{"init": "normal", "init_std_qkv": 0.0412, "learning_rate": 0.00168}
MLP neurons of a small language model. Each row is named by its layer, matrix (gate and up: input weights; down: output weights) and neuron, and shows model dimensions 0-223. Each number is 500 + 50 x the weight over its row's rms, rounded and kept within 0 to 999. Numbers have three digits each. A neuron's up and down rows have the sign that makes its largest values positive.
Before each neuron's rows, "fires on" lists the tokens most often at its 100 highest values on Wikipedia text that the model never trained on. A number after a token or word is its count.

fires on: " L" 43, " pa" 33, "ro" 6
L6.gate250:518487472418465488411489635331591467541442462488464531493436380503514531544494488465554431499489433475501517471512436416448525570536575503470484545523468501471546527571521495572496476461405501462448601509448525501580444590498480548458476489503508498438549446472458487491407489511410517510608489431561545502456444492508503426502486482513447562446577530521527437548554460435487501429422488544475434435439500398491458474544552557468493502474505466467534539574588500456478520541440519502452502478483476536497555544553517528393560547553564637552517521393549487494525524520532491538425517555459561561456563441441505460483431482397437468450467500572493484518413466615528516441562
L6.up250:460549500452558493498432486530533483558397478446455525479535596504540454499514490556518476498602543463504530473409452517512484528485508518414544426587570508580486523387467518451532529449482570550509515494492448427486532440515457494470485528433519465477431553496497495509559480485508487364510498537515559524451564504502470501457516480518503500517437472528450579549470545470557421463599437447474478473530452505465482544447605447477523512477513501543491479466432459483534436455516471478360611522498494438387521547526513493531454435553547400514532445525389519469509378507521590409466599610540567370537537529480630455528495443476530451440462582561576554500448428520464477560412
L6.down250:478450465504462420494539556398573503522528514399531432488463426466479579543543547446539511471556455499461510409542542458495561498528571493554483612444475487530559450644538451439461469484431412475444589503407479586615475595471596497435506486569434484484576458589453538501446531505484603543503544425471492546517507505542510509390446570529482491442526502520441430518560511463489533384415526568510539464455504553566483581470501506520509479512458511458452514525487488414479580536462519484519498459519500543504448489483470512422528551533518571530469560446499520494642515482557476498485500449455526573463521571474399550489435465485537417563440451524448547502485534557488543391609

fires on: " re" 54, " dis" 21, "Re" 16, "\"" 8
L2.gate468:472499589479480526579466421472509437609463515552466459476463574487653543349462598349582553518466488471442507425496485450537540505494546507475584465513466499509520553506506496531598531460501557439466537446446485552465569437500510403478471557489505498503458463459436513453566545466461562501489469465516465491424494481476541553491470545537421569518517504505503408515413497470538503547525525380591447551494468523512518588521478521458464523431521428478454487476519479412468462464411434539506613555512435521542485511479509435561400451579574451500555508466556527422415504472437485465543492558385505410436499446543538511471513513556443498433498558448549512420552475455522449542431
L2.up468:532509396563439397489574450502541554454514504444517433444572562487429518518535538569494527493448568570570512536562482498515485491504488464473501500450571510533532460502443507510494473467544521520548489538391523493488431511457578555564594528501480518471501481555412436518535445452363434466487459504590416524528506534412461488388476441500553493462524531499411480441561487440476424566359509493459465635469455506481418590543522450482526494477547472461483466516460563557484540592549516510475518409490487544457499586466549465475459506506519399570531488533412562526468472421455478527478381473585497563504634552488398506449583479482479502491516464442513481376503476492473539492574
L2.down468:623486524474516544491508494532473491504422494539398504460591538413504441496464480351485443506529492511566546558635481497496504529509533526510514449477493469442509493426469494501506511453445566508551530458396518512381483495565583505447476484501362494489463452544456460519471497536417449534482522433532450514452562526504491515493527484546571488524546505560451396495409532443548472553402475455500467518525500458578461530510483442497409496464534488463443452462509411471504496503518583456493573385541479439471525540508459409533371542572506507521505412616428499476478558414565506553435397499435450436464494581545456518488507406461403462416547507443438533456508593534538534486476

fires on: " pro" 75, " Pro" 21, "ro" 4
L6.gate259:474507551425554574523558547436483557435440463479475474466547398601545484413565440534513466539569384440526403404474429493454439449590444529472538476559417457512508566423438490511483491384399521469519535439482463509530484511511492498565495404471485451549517441499513482486427525490442491554516453469504496558481535503515516524471540496554503484444443470455391537525497524467552441543505522470478441462476379503545461529431515544529571474415478554422549546445543451471472441518508500543448458415540536513477406493463535483374482530529519467561466460476512569429485459406607495635478504502429524493468552456565454540477529508458404515532444496523523431437471404588456466518603
L6.up259:509449611506508488474477508531490540529519554520557424547448503494546474453494461446581554508465358495578465509484406465513419589581438551414528532463481485477449556402547491557580542480459511505568412456478505472415518429583527492500519541455506503524534529488510505543508556480628497498485527430559493521610553591538467545587559489490442537413521555439445591534453530496445439566516440449441503566525380501520629461468474402500538408449424531499457545419516427511487487595527516477467532546484539514492501486553465502462413513536431553477535504429574517519501568560548488448494479493396484488525505490534524518529523567542447519520450502525421391478563470435492417430569
L6.down259:503492503481488501476531492531474466502496488471523505443508472558588461522494493401440500535496454483480512401494502503326572473522499472434469513501429380513525589509432450537435541387425545529451605508486385418499522578449501446449463467483484466560510561427577569552515601507487541512493528401522521569580447550529513448434549543498430530479465456525453544511566463445525477492475506504519506511484455548384519465534580520497446391475542555471564517576469496535497444526518502579428440499515507555555441580528501427392528545530517468499486431572418508551419566548606514493367451442511554529415466530493518459523521412462409475504481559508511414447501466480462488491585

fires on: "ated" 27, " received" 11, "ified" 7, "ate" 7, "rate" 6
L6.gate25:524473479432516418506480563483443512460450527498513459486530400459474564479441506449475417465511510404411530522489496505491490469521457330556530476504492582513574419535529537517535521564480439531549328478503576578424433523485561518466483548466606406447482477448570528404479509503480495424467564555565410520497512421499534501498536445573429472493493532487520449466526401480393558540488552483598509490419457455454515404532551440466527590489582439452511421516486456439422562448546513550475535554480455513529530544557540515494469416580488522566503542542451522486472512523460513544520491566542521481539526390594474490525627507476425459421547476469537502432464493502531488470555
L6.up25:503514631452522393570458459544452449551561465469561380413470545497526490462491580565474498429556427500502499561484542420489516496524612396429450502482493510546518455534521525507509574515497546488406515457485497536497339484530584463479494461408588524537484518439543523453460492569465477463351548537650536463496485479486513547482525448551522416477550510445512433514452440481423549454488530500561573488456497449450489472536576497523574537510573433482455535605461434459516494441560511564428494507490450458432512481494505476621439497554488554462484514514465497502444520472493412513460392515488509507595578452572515518503578535526472482460448402548456441461499520529532480561470
L6.down25:534543572504488493544460554484483579501515553495504405456563443516456480522495560555445411444519469468424479600507503541542513495513520427588454470479538524562551526504493539542491540418561444480421515518487660439440543516536589516549592457554535496506495575505542524386501480604488534461458528467471478559448448500528521540555493475565444478567506476567551450449517433501417553553508411454516517533426445496479473420590500462538474497483545529449579474574513514440548465504477474476494471498491464491476481476526443509568493466432503556520546493516451496496323537376471482466672456483579427537518435389558540538490561530442558527488454497540543386476476565576443476482459

fires on: "ir" 82, "M" 6, "I" 4
L4.gate378:422430499539484497456600435479426522563399506502507567563526544479531457393544385519444510387494501458465467523483329514513528544438459485444620582496606440570451498481487571449523541540435492477495527529507481496505498405603553524480518520564568507500536483486514476524562477572581481446442498406527585454440491507517562554502528472500460454439419462424498506560491587406477527415446532523413508438523481458456471629488508427574543536475546556474469568483546497487522479420516474519540527456480538503510522488576549488467538564492553523433466545544551551514458483484408454491510580550484463488372432503535533527606435505595564533509496508511490495484513521498567559552482
L4.up378:486544560421443508588520526528483475603508505487485570521478425477539513487482597433573561529411413512526566559447443506561510451556476460460515523463509596535475548501528539563517604495439493520610504476535504520484526489584382530479555499535523483539476576502446515412440541459531526514503473481490502591379455468451536454407494529497538450473520464501497586517530507527504608545561548408511485525493535398430459436455498415521487492453528507547500577468466504665457446484482523581432466477421478455513457444554516539442505582431514470394378427496475474483565483502436604513482496492432576503413437499493547535520522453479449584481451468517526534554519438492569439547435
L4.down378:476436470536482440437549535603491534611463545463470515560505430492538500474516464385523527482455515333531441593560437511526509489471508478533503506478539524514415555485517509461446517570454549456495493499507432513396451454581538480454549568524548544532554496553468518453589475497571415451488471478488495536519495572486583438446486566561451596531464479462497479456570516468516584505464530488578557540505619593441457524512532480626486493471541579573519618513463525534523480478549507499361503458497534493478500457465496530483530505548466477454494437537431502456288481462587452537526578429539480464481497422537512520585484506561518452487487522449472597522501467443508518542427

fires on: " re" 97
L4.gate50:553465524535453473466486561550448469529564557545436573491502526541475483502491500440427446468494475497451459489522512563485493561523581446549508474451592523491622459484502502531524539483451577494561494550467571503478478502471561464444567567466480543469535334536388533460561500388416451512571474435481423515567461538478528515528486582590462383392535504492441523456406546417458593501418515526499558435537572528536545514515495517472479536453471507436568484446515507557410523445491501461452590429499449451499388545533458502558420484568422537528493521479523501464383485539615528541468509518409461491398542507511565395500593463456478505405475534475522496478499472543548454477498
L4.up50:535493496501523482557536459419525480501506539509444503466496549432526471568563600470401515488488517476559510636518430486583563539489413574485457440465479508524543531432515490601495596413503533448475474523482539464388511492456453519523537418492485511507494523534445539509507580491472478517413548496541443424515560561552485371402511505498624502511497495514520486576443471536596549544558527482525517389621388476532435491576456494549465535459506525476502577525441458477421465385570474529554503548499467486422467524595542570426494463518451476529434516434433455537495431452592454534548492511562416477493480575520567509453557524569473580435493474467507538470445435531546495409555
L4.down50:509486483530504422521526474481507521467508564571416534489535561433482537527588529340450503459494584524598495502464543546509531497507547467543484487494533483474599507448448489541441579434485526550544528513474589441425459503446494458517442499438459548468555440567439485499502519404491472493564547398533384540544536478448465454575479483595528433465449459445440423482518467528534507487445454496551483447426495415487507557491495493510471543414474461425484494481588476550533517497463561488517578493517502425454445504436473456502518601536458458536506483480510496569312535478552409546405515507497479502573600539417538435550526492398351529500545500393525501446507471518522523408466

fires on: " re" 82, " sub" 4
L4.gate519:515518498453464497546469513532461436442418470458415526485553519596516528472557444419521564554497451542566445474525506458468437476541505536547509541524440494469501457438514522457541523433508497465565594514391481509451454464419493482420567502435537490468487416462492525502495574488590462452589541476493513414427484576526476552447417488565589618459493540382376532457448487438553562509483476482499454520513440606509554527531431339469490494484503526461477485517447529476397415492513520591514587536513415501353473499445470493524426446492415482435567500512498483558512531515500603528473494578512451463480540527498560441391550592545524471486510505491486438467571518461584517512526
L4.up519:536545569556527527449479496462497434482449441438473522490583545542500538511501529574424479477550452553631452578520443506436544513558480497499494432427537603500509484547512570502459578507631447436510448567520493514455565532416484482598559414518479488471541473452588510441482537485446478529534530477560493513531437563500454527512524509429549533445484502487503455524530541392506654559530498363474538596445479535463536582585526456533515500448486517491479520555415516552358466574499536453401533384545478405503391565440454491452489547473536505432489454531537559599478439470477457482514556467555458562479500467424498477420491480541485531467461509435529471508504477530606491520505
L4.down519:560485631574541512444524501510539487537491651549425473532514538538507395492489529388507522507487549586561429501556448471592489525494493474452496535473447498511560601478475478515563488486517524577515562538537497447444606539505463543437570449385452485464474435557535485479461614555473552482461550485530551499481546493452449456502475456548526559454551400467477423523463495468512562534492510457574449488463467512446471547508532555465415480445489566449421505519448510577468454416494452534461439522551492434449450521523511505532477445573488432429473478480490472481404567460460581434367565419520581502483484561508543469376547484446484582524477627501480541444589552460550535505504

fires on: "M" 19, " family" 11, " band" 9, "N" 9, "y" 9
L6.gate126:525490623485443452604386516505452529463455500548494449568529440475503547512567565474511506540568483520496519513548529454501508483428588495510536473651502613575430532484505571486520582465468470475478471447513452504504488381490437534398501548476609429507531511490373436517506475418493499463463536500458411528498463501513534573493471512497501446438457598505513488575454461422488474563540461529440552557502628502467484563498518505462534545517450534491510531489522504478477327412513433594473527504532564428415447529520509515443497493539445495488588557615508423542539422445478462439495478572436511414470452496486548504551472552500503492499581505551573414520428478463461447465502
L6.up126:562415531495445477597557432513452580463575628481536512589464386502545471434549478434583584512476532586525452559598517498536522511521536546524535421514492611531439520473522575531477547500574437481504548410589434510533509529530489540491399434527485501554517461492375457503537501444547561488459487545491445531470461505512490594504481458424549541474489516469616480567459584537522440496544486470511490540470551480522440540548484584385568516369529499518522590503453477470496428459472450563501482580490554482514458531560534534536592560568455519514459579536580452480470400438463537560516535525492517485526436453432519503547381500471527559524495490563508517519415526456482455559500
L6.down126:488509494537482478493515502462542588493395589454453562497462430507565516453508440503501545550476564547543551503577471481597533589528551379453505596465554532505443479409455457509423459462533499506510503469451434522573499473440441538445478484512504529489466472489490492505484443544532457494458489527567511495535510551507373489524538454535565488463508495578471468568535531407591507452539443515558525432558467470515480512479433489579525461437522516566480610526417439503542556504484487479422457537473569484507563544444520497543536507489462533510421488525565529463222485458554429501491458488465510525538455505561417414572467498457527556559447399621554496482525466498483538580567

fires on: "–1" 27, "har" 19, "ol" 18, "ir" 14, "cul" 5, " mo" 5
L6.gate349:416614505466568568505546479501525499506388476458536536524526473473528442426615553510480557468563427466533448520496516473456503451497471528480494409391479473530457510486515510453549567460451449544481519516425487526508481434508479561520559551446505461448499420426469563427552478562557450533542475555503584572416437476547567576463467431480429497482454510461435461547535524484453536448431571458376489495569481614525449498463468466539530486497418527462587511417547438491502549504523502539409598427501553494451448594489588487483418532508497518406484369418453442549526410522572627591483491483576514500478545489580568514485487550556521485443521460526527536472438532498467445505508
L6.up349:454524410462454590457572459513539436509435452518514548502449514525507498506446425517407435426464624398494453484549567530517540480436556538487412487459532541504426490531479501536530445492376478533568523593465592496498467527566479553471528651584543535511451543464467518364531537522507461568487547436422529466428475440581524444418437427552552448487449414491410468561591494479406555463557482469476501445437416487487471596500502442500492577466544567502517459538566500524444535526450451526511513523495467542427516436419546465534493495466585467507460477454562553518557392439482585474492463594482559501512524503456508512506399486514470457464493510486494458560477512537522491539412
L6.down349:476487517464519511449550577574464489569469592434555504487512579510496552492501461494439580467501533397579481516546455464489489507511511551444588481473540519450466401465474459492516481429494523491472467566545564482582424470580483548476449567505513493531534432517479518512542472696536512544473501487494592483473531546450486476452468470595483579435394466447500517549553448536518561542426519525475433511432471528467551484486559542507483510514534544486470541453530475502498582575538576510484502474534455533433572552416595381557437533370487461487417469500515440577501453456458471598416554482523491443538559554444483528504506469640533426501467547514409516538533546601512604539430